python train.py --d_model=512 --n_kv_head=1 --norm_place="pre" --norm_eps=1e-05 --rope_base=27400.0 --qk_norm=false --beta2=0.98 --decay_fraction=0.907 --dataset="wikipedia_en"
MLP neurons of a small language model. Each row is named by its layer, matrix (up: input weights; down: output weights) and neuron, and shows model dimensions 373-500. Each number is 500 + 50 x the weight over its row's rms, rounded and kept within 0 to 999. Numbers have three digits each.
A block is one neuron, or neurons of one layer that tend to fire together. Before each block is what it responds to, as a language model described it from the Wikipedia text at the highest values.

Space and digit tokens where a day number begins a written date, as in "On June 17, 20", "Died: 3 July" and "December 13-14"; also commas and year digits.
L8.up450:452476531506508587486518532519584486483525562491508525545504474532481485444572444481523419494508447510473483521439563634556486502490591630549418483419545450567509523509440561558498436500485598560521444447461442384535471558479411489471539480465466460511551526452510544563508506523502561533608476609442533486555513464381389458431456507501408594521485542549489512533491489473524529548459
L8.down450:460589409583411613406516591505484412580413506454625501374518494528456502460438465469531495511460388500378579501456523441516540538526471477509452497493497448524622512464573523506481534437444517418557389451452484538516519578479510562577444503584463565454500611540550508432454496582506456363533459517559487487582513416499514559524508537418463517456401507490428539471587503508462499563444
L8.up565:471421564488509487405455576494551466486501508442494440448551536473500520470474415526515437471496478582412504536623487464563490533526551574628482531590486535525582520481470442534537468558511494554502459436425500527459463495503593490522448492535480491542346556559495483537557520493540446482618490450531509505612474362445485553504389539503444493533565480524429461457456498478458464527480
L8.down565:576504474527456526494433538498587450484457538495598457524503560544499542402531611497359553524485436517416510501434567531675518467576478529544493484497511504524511612511479519476445549477470505535462456572481421523526651570527527594517493488540493486474435533461506417524447476502532530549523567550469458467565582594488492480540494550615574520519545519582494537443547390587390518530527
L8.up1653:463522541510466520643417494558536458424508453571557444505541423465445501384500552451520489509482518576525465513463553524536518438514515578497408459504505427489418651495480472576527532502468445492554510453394563475497509515489485461529505437481434520373505442459457530504491463540470543560536456538570548441579499377536505452534476542471390512434391513398510578529504444483466561480469
L8.down1653:500457489581505526505454437527510478536413570456556511482439606540515573499398467497507476507439469567472432514510515488442539559498454439559445458529447451484552486536481503556547503466487469505521557456456489631421563617645462525603549449476435444434522541591522478507453436578602455547489511477479652510577551576471532518489530480562497497487557490437513543511545487460400498559417
L8.up1894:530552452437485510533513446513533512490468478524556505564543589437502524410420465534520485549537459524543515454495516632459473552521577583510465467530559463535427448438373497491540381474501502587522576471398396446495483478457537510474508537568485490450493453492446416485574468451476509574490505494495608498477558479495480478580537520496507517510531518491507506483482509428486459504549
L8.down1894:467521511418506562473452531511474445563565378432457486417570504535505588502478609472546528520439429524579455590522536422585487387566483571572549420510554427493527482501516499526430454528479513581492404496553493493519433455508442478546502451523459500490521497564462616532502534571546489494467481501518429497408511512485558371453472538495509543542588494566490489486502436593510569518474

Prepositions like on, in, until right before a date, after event verbs (released on, founded in, born on), plus leading digits of dates and years.
L9.up721:494517509434437504436520490458535557438572516467558436480500576477559446494481526524563473409582525416405422524522482567514469476538465556499407553560469477585520573495519529443591517560537552527479428465496484450582570450484517557531454439531429500442535481494506435511521444565485562528472439478435542528571486505553518496576476472480493552516535543392414511496525447466499553442549
L9.down721:439520426523522510534489528413529486482439494446452474479493509491482566517482518452442509445508508484451481475412525571545509558520481475397519517489554461603542450570439567448572488627527638496465419510487529470512571475513495562503508399456586553540503538463564404548463518490509531551518470444472428519460466379481511526487464493464542521495511625500479536577521469489453538405549
L9.up1222:529583479482388480460530489502465451425469526542486463532512539527427545483497474456594488459538574573470455513438410570598468534559413441485500478548552497592484446536551453561545442506510563523466427529383455460471480467529510557452443492499488491453499520439548424459562509485588478458441484468531557482480520481527428491541579485511563476563499545357359553451497429585485576534484
L9.down1222:524582494475563549511554393505528587532494471449549511428572441438476471470556597548505633486622482472463445519496486444540532503509500444418502499482472409562513534479473522491449582445543606581425515522449526480541482457455506480468481495536451399518596505464476476499591587505467577527565525473486544571454491456588487522531491511498516509459560539435561492421517482531496465511494
L9.up1337:514509588515422501553454470543479542536582472508465429490471472560541519469556545536501509486602490512462533529489472564504465493496430477562469448530580485496536465505517393436503485535552544560465548527394495525488509405525423570534527508536530551499555477432483388511535501408559559511439425471494599496511473503532500552535507538476548471525519576405453569493532422528543577500459
L9.down1337:476581429530579546570529432489578586476558541488484485452508466497435453473513531533502563472577536467468386497468460518508437564450537453534427464501528485582526568447455587514546536387545588584420402520535472404526501503443507502511420408560465514472499485531622447573571585483427545514502459473481519420498469467555488510580559507467545490468514445458503521457530468603537478476448
L9.up1872:549520485466405495535412538574446552493537473513646523489588532486559548483443508434534546579572519627452469493437470454610498602488544489508568427543460544513526386553512450477489549522537567509553488462338598502551437451373566475506498493469557516524481539369461403522480527445555479501517507505549573497400514469557414447574473437481407453460489569423504568416542462448585449497439
L9.down1872:505385617421442440432420559549415465477588599528521475463505480501473426479451558418467525438441461518476502493565534449588536513422509545521503523500533560460544535525472496463484564496501448632496555570466448536423559561553534481497538535383588596513583467449498413508552507566447437500491515459494490494540460529438529498587428481373534559463579514479609545481537556537485493508530

Tokens in dated sports results tables, schedules and timelines, mostly month names after a row number (November, October, Sep), and words leading into dates like follows, of, premiered.
L9.up519:452440400505449508594501548530518456504497440479601503472558451456556499540436456491533474488535522460525481575477484502548409527557466476544521470439431409539425546383561536453535499508606477542495485526447537494504536468608586443521479472451545495479443579488409561424528483445446526469486534427453589510445508413513494435496467513404414578573490587448539477436504496378492519496580
L9.down519:503532541561502511468566515471477489603562424475521445486544485496397487540595528409636464487461450441605518494635529547519534578516545534525473433521511558538491476407455444495579468507643558479428413490471610474567533457451514496511471471587390456446523583464552443492490455471510494566509491552558507414570436457580515528559465484462509478397561515530444508564553484532502481429461
L9.up601:405519430520473588599504572500515459471431506568458478484494529497541449435362476473624514584500560505565426555520583526587486512527479445497462531455477476554433451509517495478505463513490548482458493455526512470545570466466557531508488477493444500494399495476532513502553474514586532402484400509493618534564541471515508496527487433463515533567515463409381583528456526497518518538465
L9.down601:524546516504416511523578476514529518495491491491517509503526541532523483506427632519599492540540553509524483416611604494515497532490512539512583524523492496405493518587585506398490515494497552514501413570449474478469536540495560623513484546501537506526480523419484530516446481568590502694450481521474494570537521507491509458476482530513434511485628517483533390440513466424555549398475
L9.up838:498542534560460512485475557608477524445486479516578470529577488521473435478495474492533417448521612516464406497517369558543465522522440519435531463562575500510512384545504466506386451518509555564442461583432499455597519513537451467536572465472465516513456529491482486472502481498578469495493547523506418551550511486554462621553495478452488456509498533415461494378576409503547443535477
L9.down838:457579477463598497508508504555538552541518507548569506476497516418479492548466561545529488511564494463430541484470481619481558512520528483500516457481490436570480482401457518414502576508385594487555506565435494425519478490494591476542551465498484446372555428452487453442554608449469559516577494424534556491464442482492567551546519431341523571514574551457466532545559496383527497394551
L9.up1265:527538473460418538501488452525472488415502560467532469561530512433456360438547538502550527529466533615570391537472494471510491493506531677487496518480482487518463491465450531517499503423462606496630549443472425462499541563470516503433465488453501526488529396534471596452505486475499554484465515341578664537480521387489527462405516509491563534581459570493478438550488394498495514434542
L9.down1265:493497499563493505548429437487569468525479423539532555538455566458531567478440515576587428442548519578552477474549527492549443614461496506467488421522452412522387474482535419514536496473534450426559596511431547540514526463408507573514560455571462553491457542419524409565515514430516433532571505576535489400529479507463472402467509453425419487483461411495499442429482600492520562578500

The space or first digit that begins a date's day or year, mostly after on or between, as in on 17 December, 1789.
L8.up148:481462520493432492567369502477443472437419570427498578478504573489498447407460500420510506522468428525439496499490557468456507542494398611552436492445509524534426533547456486556492402536542584606542458461479466459497636515455517462438585472381487504516551429466622441538548463416464484559462568430532531443498532535482412421399506462445442591587502472475420512512490531489399573423465
L8.down148:484465506417513473570461444475475560514440549401436520383452508544455532547513474482525511395435585527505462523464559480493440513447522495404520503555472489544466535504454551616516470542473392411495520470499504584532447481467431409527333508530456536507467509528525517425422535566494428434438532556523555576447482401575435513460546513588542501458493491526471536522594498493579482522506
L8.up381:511502494489441506582532532551572506471551525481532560579463526483497527411585477544549597477575510466478504491425572513508512562520544531498456416526487458646525485526457574530457384431512548528492412449515548416501569542424541493422435501475496499484557413440500583502480501465520476478482414433557562546473532442530477390582457385497508529542548478429497529503468377451399576400526
L8.down381:490505539436555534495498625554444467505481492493444451499516524482572556541473496507516483554437458478513567509580393483497535518439541549487504550491514524601439542538515581477538559636538402628527387484407518505553546459473526605651517529540440449553551500528597423527525481491534402545509493561464517545366516519470550461551482613602463505489507487484513456515510516509506504516441
L8.up391:453459439452497474496453519527522499482485467512520507547517514516505483528496482512669461490550551492559410463432488530579415509510499554452538454513620586590535520534505488561486514509480524491469480524504549514460541491447551495414471486453485537540480557535530444486510536500534519478525532493489615582436565514495401436532482492535472529576519571424472559452489419472466491593478
L8.down391:454537612574541504470514518540544434409464569480476410465495555532521435466551488469404499342557540524419549398504478470549597519530469518508553463438471368503541443499476575534411526474584569504586484408657469512556501539444481452478470456448512391506539495400493474529431508516456560551507461422521543514531462497425486633561602407435488523510501499420406485518449435492453457468473
L8.up555:428478462418493467432522498536611517471589522417484449617496524471552469486461507506575411441505456553514530463512517614436434587472518514554444538526495536640526514559522509526499476541498535528519456476469589511532544484483618480467441512521439449478519542526435455460528480467557504487574459482451568435511539475486505450510459464517478509417503668463420492516590422508503532399502
L8.down555:441446541522485529569413561482579544496516520496431539574496538551549505541495504443568551608589539547549352477455529504426653492624500530453423525443491497461488475526477524468514450528537422491462413431499547503551396561452509533519544461543494460509451367491516397537463497592534470421420498457441464577516461455464488558530490585432516503514554534498507479539466415446487468515464

First digit of a year or century number after "in" or a date, e.g. 1 in 1994, 2 in 2006, 1 in 19th century.
L4.up348:459505482505460538449466532559584551463505498485499572528503616513593489539456544516520475502481586471575419508498562507546464409540453547541465562439466589540536521554480528499429546516515511540507466477463492463537491495512500433535567448544478560573447497510547500531621520515445590478440512518519568450459477470461431415537543510430456519565515532560424409534492476566483501496565
L4.down348:505521514549536436526560451487406551472441492436492460539384462577491524426545495532465425550515414459523541579492538549428492464462541530455461451579605557495492500491527525474563572519485468528503483551606501557478571519492484505545480613441512551530569519492496543488406597475494405513575501471499542509511484473511503482490439554504549424576548440488529560531500453493523487551527

Month names inside dates, after on, in, or a day number, e.g. "on April 28", "23 September"; faint on unit words like yards and days.
L4.up140:487499493520489511517490480566522450444565467492513401556496467590557503500466407488456433478591493504495556522420492581562454504471488470587540444479476483528541554453539458429556516444500566486491470503432515519483498435454479476463399505506433495470412498432472435471490452477538603562588550426607492455476562458471586622536524426583458572467486529547506612487470480423541483530515
L4.down140:501394478492475583508587496578530461498560477457504515461492453494453470417508535554484478474576492531494529511551604583478467431502546478643456402416463413547451486391567568571512428373454528599476455523469510512465562530521416529515579365454421492424439468503501513474497485585492451524572456554496449455475477470519500452547458452548378509430513585520532561562452561470506494489401